Part of a small language model's weights.
Size: vocabulary 4096, 10.7M parameters.
Architecture: rotary positions, tied embeddings.
Training: a variant of Muon for these matrices, 653M tokens, 10739 steps.
MLP neurons of a small language model. Each row is named by its layer, matrix (up: input weights) and neuron, and shows model dimensions 80-143. Each number is 200 + 40 x the weight over its row's rms, rounded and kept within 0 to 999.
A block is one neuron, or neurons of one layer that tend to fire together. After each block is what it responds to, as a language model described it from the Wikipedia text at the highest values.

L5.up621,227,287,209,132,295,140,121,250,169,258,236,238,242,224,249,244,188,225,148,182,227,198,103,181,175,174,150,184,136,192,211,190,294,203,228,204,127,108,195,253,226,263,182,175,133,226,201,232,200,232,249,198,196,176,213,286,273,207,215,220,210,248,157,176
L5.up717,246,143,143,260,231,175,171,144,161,208,210,264,225,300,239,186,154,239,187,159,217,229,204,141,138,294,205,206,208,149,196,278,144,214,216,185,195,179,116,170,243,289,222,286,164,232,171,165,209,187,174,223,230,216,215,248,223,216,257,190,145,208,243,135
L5.up826,215,209,212,141,269,149,235,211,244,263,171,164,180,221,171,181,186,135,195,228,114,198,105,263,195,233,191,182,275,220,146,219,293,226,203,185,162,242,153,191,182,212,139,191,198,213,165,225,195,283,190,230,189,232,217,224,165,242,315,184,177,184,224,208
L5.up831,189,236,228,135,230,165,200,208,193,177,207,278,127,176,203,155,211,204,68,210,203,194,209,230,188,174,200,178,280,263,181,234,213,201,201,186,126,185,185,204,201,249,260,227,97,216,128,222,139,182,155,187,211,164,213,139,253,161,256,193,119,180,281,179
L5.up968,202,221,209,124,150,145,259,164,240,191,165,180,253,295,246,104,138,246,106,233,146,190,200,237,132,199,235,141,223,100,173,209,133,167,232,200,181,246,126,194,226,209,209,210,158,231,236,160,209,249,202,219,245,151,182,168,176,162,145,145,138,96,221,203
L5.up1069,214,191,136,203,253,250,158,137,205,238,254,238,260,214,206,178,221,259,175,171,110,158,191,257,160,219,201,236,227,136,173,203,205,200,145,240,175,218,164,208,236,224,157,253,223,270,202,220,148,189,154,183,167,206,181,115,276,210,192,231,190,185,258,128
L5.up1168,184,173,245,289,192,148,214,146,169,289,191,206,224,249,173,240,217,236,219,138,175,223,211,179,52,232,162,195,191,180,164,263,230,246,259,170,211,213,124,215,188,192,188,206,251,222,159,92,181,171,275,256,161,186,216,221,218,286,222,209,168,187,180,219
L5.up1227,221,216,135,217,166,226,147,103,215,210,189,174,275,201,203,129,271,208,209,190,275,205,215,180,229,248,192,230,256,124,194,190,235,164,251,268,171,161,169,198,198,212,227,261,148,206,193,185,218,236,196,243,157,262,158,137,208,216,216,263,234,189,194,164
Description: Field-name tokens and line breaks in infoboxes, tables and stat lists, e.g. "- Genre:", "- Spouse:", "Born", table headers like "Statistics", and newlines between sections.

L6.up109,262,207,267,162,211,232,172,191,189,175,185,216,287,167,162,166,249,239,221,176,178,227,184,187,207,230,242,167,174,161,197,173,193,173,233,189,115,201,165,196,231,194,169,218,250,200,198,183,112,239,200,176,180,194,211,193,180,186,173,186,170,151,155,246
L6.up223,192,192,217,174,151,233,196,97,182,196,159,172,244,179,168,210,173,135,201,247,183,223,172,179,126,115,185,129,140,177,172,147,162,201,202,187,208,249,164,146,246,181,159,191,202,273,247,167,152,148,202,138,244,166,177,202,155,199,181,217,156,265,212,165
L6.up300,208,233,208,186,197,184,224,147,254,161,204,191,169,204,194,125,197,237,158,319,213,211,179,244,174,153,200,232,188,195,194,199,239,224,227,157,181,185,173,167,264,253,267,250,211,208,190,152,159,195,218,146,233,127,172,190,177,117,274,184,176,126,197,179
L6.up411,148,188,227,223,157,240,152,237,217,192,193,270,268,207,107,194,201,131,199,149,134,169,178,276,121,148,256,204,213,183,139,186,248,207,256,217,185,153,208,179,253,197,252,223,191,217,188,188,209,164,174,163,176,224,167,160,165,219,119,269,191,221,198,214
L6.up611,178,175,112,96,264,194,222,131,203,197,213,248,189,214,250,230,224,180,206,214,136,246,185,210,234,185,173,219,211,236,133,207,214,255,163,203,307,212,209,200,181,189,196,215,211,219,169,167,210,138,195,197,172,169,216,223,203,210,173,218,242,266,199,129
L6.up691,175,149,248,207,187,181,213,151,261,161,177,151,208,196,223,230,208,194,120,200,197,255,263,160,231,190,194,177,138,214,210,189,220,106,253,205,184,234,166,189,193,188,159,195,299,181,198,201,153,187,137,113,172,185,221,194,146,203,275,206,189,197,223,282
L6.up814,178,187,153,154,219,267,172,163,233,283,227,252,252,176,224,196,257,161,217,279,205,159,177,246,142,147,185,200,209,222,156,128,196,197,251,106,235,234,161,168,158,97,162,216,255,246,184,164,182,205,122,237,160,199,142,312,224,175,140,208,225,232,235,164
L6.up1043,202,241,215,159,152,209,167,163,115,252,197,159,267,227,186,201,164,233,210,190,252,224,218,199,197,165,143,174,182,260,310,235,213,222,218,141,166,178,129,199,154,218,183,205,209,219,252,200,230,208,238,226,293,199,219,211,198,159,176,239,204,226,185,200
Description: Tokens inside phrases naming a period or event after during, the, before, or end of, e.g. during the early 1990s, the Vietnam War, following years.

L5.up62,200,211,192,171,140,214,219,235,121,221,87,239,244,273,173,250,217,218,206,207,208,194,87,245,167,164,155,175,134,204,136,239,172,174,175,243,153,112,124,182,210,191,199,186,181,120,164,187,168,195,191,139,223,268,174,250,198,275,205,306,179,169,174,198
L5.up92,242,192,161,154,180,281,200,169,233,259,145,256,164,213,168,198,170,117,211,152,208,243,152,141,179,170,216,201,193,188,152,203,218,193,254,266,202,216,186,119,195,222,209,162,157,252,261,223,152,142,265,258,254,199,236,250,216,208,170,200,176,243,220,190
L5.up116,186,220,205,271,145,220,238,208,233,222,169,271,248,213,247,204,220,121,205,190,248,145,233,193,150,218,156,216,208,196,225,174,212,175,183,179,206,230,238,253,233,157,215,271,164,240,222,172,259,199,230,162,227,208,175,260,211,180,177,203,158,225,136,187
L5.up867,223,191,267,184,226,259,298,163,229,150,151,252,245,168,122,224,222,181,226,255,213,172,155,214,233,135,226,203,227,211,166,211,252,281,204,183,261,260,141,230,192,210,222,260,189,140,148,208,226,210,210,234,161,177,146,206,212,255,231,220,174,250,95,160
L5.up922,180,170,231,204,205,223,194,73,227,176,126,226,222,172,136,228,139,190,159,140,247,233,235,188,190,204,155,211,193,172,156,232,206,185,188,184,230,226,182,145,205,166,123,189,136,240,174,206,183,192,210,256,158,201,170,217,145,238,163,242,243,249,219,143
L5.up1061,202,254,157,152,231,267,245,183,183,215,233,183,188,163,148,214,271,245,240,247,209,195,166,247,272,180,219,220,211,233,291,141,287,172,231,238,314,172,212,246,212,197,207,207,150,194,179,219,308,208,154,136,263,247,149,202,144,224,221,232,209,208,188,165
L5.up1185,205,179,153,197,150,256,181,175,220,212,140,240,235,290,159,182,167,228,159,267,209,244,225,197,224,205,135,250,224,112,268,188,173,215,216,201,209,211,185,134,225,129,137,212,153,174,186,182,213,163,158,216,287,250,191,358,195,183,251,209,162,182,173,169
L5.up1276,243,226,239,127,199,222,234,166,207,181,241,165,224,197,288,253,230,165,183,177,208,185,185,251,227,234,190,195,283,126,170,242,244,234,213,204,239,153,209,172,217,227,207,188,185,210,185,127,185,195,246,142,269,220,183,194,171,238,59,163,244,146,187,268
Description: Final digit or suffix of decade and century dates, mainly after early, late or middle, as in early 1930s, late 1800s, 19th century.

L6.up521,158,258,254,260,226,208,150,204,278,233,151,127,223,221,171,208,247,216,254,145,210,215,237,168,235,256,186,248,191,171,230,171,209,214,223,196,165,224,215,212,222,153,215,239,182,182,227,230,221,241,232,208,232,198,151,209,259,316,200,194,155,205,123,152
L6.up823,157,185,190,161,128,171,263,275,261,226,217,184,194,191,235,179,213,217,150,162,171,183,196,284,182,286,261,222,199,171,207,187,210,249,277,215,193,199,198,182,183,134,212,197,172,157,229,130,173,188,206,226,183,227,191,197,211,230,160,209,222,214,178,83
L6.up890,165,190,183,173,165,148,241,116,251,185,175,180,241,225,128,183,116,140,205,212,181,231,156,231,168,168,260,157,160,196,156,201,185,218,256,259,120,216,127,210,206,195,123,189,154,215,162,191,217,243,165,172,266,160,120,120,245,177,227,179,224,197,215,215
L6.up919,162,205,245,205,238,168,252,255,214,166,233,129,204,235,182,221,226,236,143,196,258,217,248,185,211,199,158,174,201,212,244,207,147,205,220,191,130,238,132,140,192,205,175,188,173,250,155,190,141,175,200,196,188,230,200,303,150,184,253,180,198,255,281,235
L6.up1031,231,156,123,185,209,231,159,215,210,242,219,190,287,227,198,175,222,232,213,187,212,179,165,150,196,203,147,148,209,119,246,246,246,199,227,270,119,207,217,239,191,182,220,301,99,216,280,166,204,212,189,166,289,222,270,172,181,102,234,149,167,176,217,279
L6.up1059,201,185,198,160,227,214,151,250,146,196,77,199,169,201,214,151,188,195,151,228,205,227,128,271,222,260,210,183,170,188,212,178,240,199,157,186,224,196,169,208,200,184,166,226,149,229,217,235,201,198,238,256,198,197,238,205,211,219,109,232,182,230,183,203
L6.up1064,185,148,238,252,214,162,215,175,226,201,142,156,246,183,123,284,244,244,203,214,228,170,181,184,223,210,163,169,262,207,250,233,267,163,159,219,285,220,200,280,208,166,189,222,239,249,224,194,217,187,244,186,198,235,217,192,193,239,217,176,234,193,243,197
L6.up1215,166,185,172,184,217,223,209,224,146,192,170,203,205,211,207,206,275,223,223,254,235,205,159,149,135,202,205,186,207,178,181,213,187,223,144,192,205,202,208,170,160,236,159,210,135,148,167,251,281,170,158,210,183,230,132,198,274,274,175,197,150,204,172,216
Description: Tokens inside Wikipedia infobox and table layouts, such as unit tokens after numbers (g·mol, k in kcal), line breaks before bulleted fields (Population, Area), and table cell separators.

L4.up113,198,199,191,157,243,166,222,145,113,194,146,174,201,224,143,246,189,206,216,209,185,146,201,174,225,158,153,296,262,186,192,257,250,228,246,251,218,240,147,226,174,187,187,190,178,212,181,188,210,241,253,190,214,225,164,236,202,146,176,182,211,203,197,249
Description: Words inside Wikipedia section headings such as Early life, History, Professional career, plus time-period pieces like 19th century, late 1970s.

L4.up1130,200,165,161,220,183,163,196,209,176,227,209,179,217,191,206,162,162,214,189,187,228,165,210,161,215,225,136,192,90,316,124,167,179,206,184,144,168,224,142,195,214,254,193,170,172,150,203,208,193,227,232,256,161,287,161,244,222,196,254,194,183,205,200,216
Description: Word pieces in infobox field names, table column headers and section headings, such as Established:, Production companies:, Venue, and ==Plot==.